From a checkpoint of a small transformer trained on Wikipedia.
Size: MLP 3072 tanh GELU, vocabulary 10123.
Architecture: LayerNorm before each block, learned positions, biases, tied embeddings, normalized queries and keys.
Training: 968M tokens, 14777 steps.
MLP neurons of a small language model. Each row is named by its layer, matrix (down: output weights) and neuron, and shows model dimensions 624-751. Each number is 500 + 25 x the weight over its row's rms, rounded and kept within 0 to 999. Numbers have three digits each.
After each neuron's rows, "fires before" lists the tokens most often just after its 100 highest values on Wikipedia text that the model never trained on. A number after a token or word is its count.

L3.down2255:461505494516489486481457485513470462460468512483502541537470512563498518481520470531530497519503460476532512515538467498503507478503501470494483544493502484507526488506420495456460526463523504448494476509515449519472465494522471510527483531511508494515479509462525518448503515522532502505536502512494484511494480497453518496538508513508491532445491522522516486490474516500451494490478
fires before: "|" 29, ":" 15, " " 8, "\n" 7, " |" 7, ")" 6

L3.down560:517501441483479527464468488493486505530517490523488498535494538506487509521501513512512535484472497504503505479533471525532494508495492481468508481494489484421504494482500496481489518457494507557447490519499506505483476519527509509481489490544529545468496498466517505487467507536505505454488468514464523472491496522510474502496548450516487453500497478512515490499466525476450507474512
fires before: "9" 44, "0" 16, "8" 6, "–" 5, " " 4, "2" 4

L3.down318:520471509522517486472461489488493471502512514507511496546506483503523505491493499476503479449533495498521520503502464539525505478500441480510478522483494496478485495467501527484521524497544523483499522510528496468479461498524503520508508546540502506463559502503539512444527474493492503491477508511475510488480519471549527528475489526472520478488527463442507531484485504532508440481498
fires before: "9" 54, "8" 15, " " 7, "5" 6

L3.down2102:507498483491469541424480535510462521481517500500533494517516540529513543546477496473512515501519491458549560506507498510524481496508421551502507529509536485468515503452468481491464483492493522517494496525538460503502469487519496543487549505539524470520481509482492535501540535472476497477463476523465535474498537442477497477508528474538530511481530517477518525492464493464478499428494
fires before: "\n" 39, " " 23

L3.down650:513488500516548486524527537502499504474474490527552486514502517519506513478491477504492526514491517520508468514536488498491507505503460464492498495497509512521502493500456530448506465491549499486504520456489459542508464519516495433485456513502480490482486500553462513482510491485488537486511506495492503492463495513483514464492505504507539509482510470497524481504497462506495480474482
fires before: " |" 50, "\n" 7

L3.down673:522532481503465517452496495493540524488483514521543510458525512488507425473485498556561554531501471494504466536513541503486494494517495498502447511480498543469538503507497502531509512494516501515510477478495513451523488477504529487476504513532479481493460499477503505521474497508505520490517508467522503486508489496448474515484522444483500463514516509481495478511504485503510483552491
fires before: " " 74, "p" 4, " |" 4

L3.down1751:496496528494486546487489445490541506511486490531478509564483508551500467480518497474493447495464552498455485499493501476527513484484501482518499535482525471487482536533521529495492495546472507528489497546500545505476519466456498463497485508518481525551428500530519479523481517561474498492582477491542509499487508503497491488514511526508513518515469522466526514470470527502496497483482
fires before: "2" 19, "1" 14, "0" 13, "3" 12, " " 9

L3.down2434:534501571428428507463497477480488526551517461510515507479511523510477462510512519459539502523523522511456456478503515513487536448495484474485498502516477501496498506527497496519489510471510513536511488513499483489491483491481486487487503480517491489483534474510503472554515450525468479491495515529485521494499457496490529476489498534496514502544484495536467483466506519508495472447543
fires before: "\n" 39, " " 23

L3.down1784:530496463516493536477510539486500510521509507469514469499498495488449509539541452495471454459518490530487522525498491524488503494493556496510469474506485516492495506436526507504522485505517503441498497530536500524503533513499536553493489530499513527538467508541568535499455439545463455511490431458508458543497454519518525510474494494487493499492484515450537533460457534522541466488503
fires before: " " 23, "0" 14, "2" 12, "4" 8, ")" 6

L3.down784:510490541430528472501516525478507521528488490510521514472530511519457495484518509457494483535501485494509446500472509523454523506493488518537535505455473511525484469524485463502505499522489484496506490495481499580486528483488512478477545457470528528469539529528530465510492479495493520504526509557511506489493511461536424495493513464497557469468490483461513506450466516497511494461514
fires before: "==" 26, " ==" 13, ":" 10, " career" 8, "\n" 6, " and" 4

L3.down2207:463490475478520531463538478479500502516505487541520462517534448436471453530553495524520483460506526477475519495511511547461501479503504467509512492533489472498494499448483467505477502510486499502530488542523523534516518494461501501516507497498461509530450470487529478512474502489447530525539481527511507449512498463506503496518493501505502532497490484510536493531459507513495505505491
fires before: "1" 19, "0" 13, " " 12, "3" 10, "2" 9, "4" 9

L3.down1760:537472515524526485499497542472511510506487478526519497472508565507502491461494513448529463509538515512471497545547449512516510469523466506476478513511510543461501451463479505503499532530509479535532501511516520489502464482484527499492495417521486499440528507503510474503476522503526497476500534485494509485528484526562489502489489512495507456527496445541497478465482457495488515499529
fires before: "\n" 75

L3.down2909:488519498492542515482520487460468522491471596490549495483483495449522476534492504505512488514481503498479480508509503513518508517529485498496473533502504547500532481460490484462532498508539483484483525459468472524481508514495498515481486495538457486469486505503490502495482481568520533512508468504506523471512445469486444492517448484465509513515484471476524449509487486524503485506470
fires before: " |" 43, "\n" 9, " " 7, ";" 5, " Cup" 4

L3.down2034:482509481516455512534477487514489503500470497478505448505533462482509458477551518518448501518494514504496505505489484515460506529468531466493526470522450505523531472531510535513517473494487464503551515529504501511509494493531469451477478494481456503507514466501540532496500505488468498533517494559495497474495456525499513470525547493504525531467491489490505439480490537546540511487510
fires before: " |" 25, " " 24, "\n" 11, "0" 7, "|" 6

L3.down689:498517474467500517521480507510480522511451536508495495475515548499538413477454534464492478502522546509466459514489509496495494530495474431502472520518540510490496494524517476495492525494465496521477475496504452500499494459491505484501525525497492482504528506466499538486496480523463507489497496451518500482561480486463456446499504537513511507497474504520511477533462481535545513479503
fires before: " |" 34, "0" 23, " " 6

L3.down824:493521466439507499495517475495484520543472458494468443538516456482481492522499506471485468510436520470444525498495507528554512523491515468532490473491492487562515491501529455507509489532493485495512527543495533546510526494472494484466488523516476497509486504479556531481448546522463483548515449457477525505512485496477493494503533509461504515489471511475495462519486481524540499489524
fires before: "1" 20, " " 18, "3" 17, "0" 13, "2" 13, " −" 4

L3.down1433:485461468476509466460476517471472502482493511513537502540520488527515496458506502522509514512478497485471494503503500506499505519517483458493499498493507485519518511462528496479486489515484486523459487501482478541492538481531462474471458474523464541480457510519498520469504503491478536538514464487504486522484484504514519513525515388495514525492530559462553450504512484505485496471512
fires before: " |" 42, "\n" 12, " " 9, ":" 9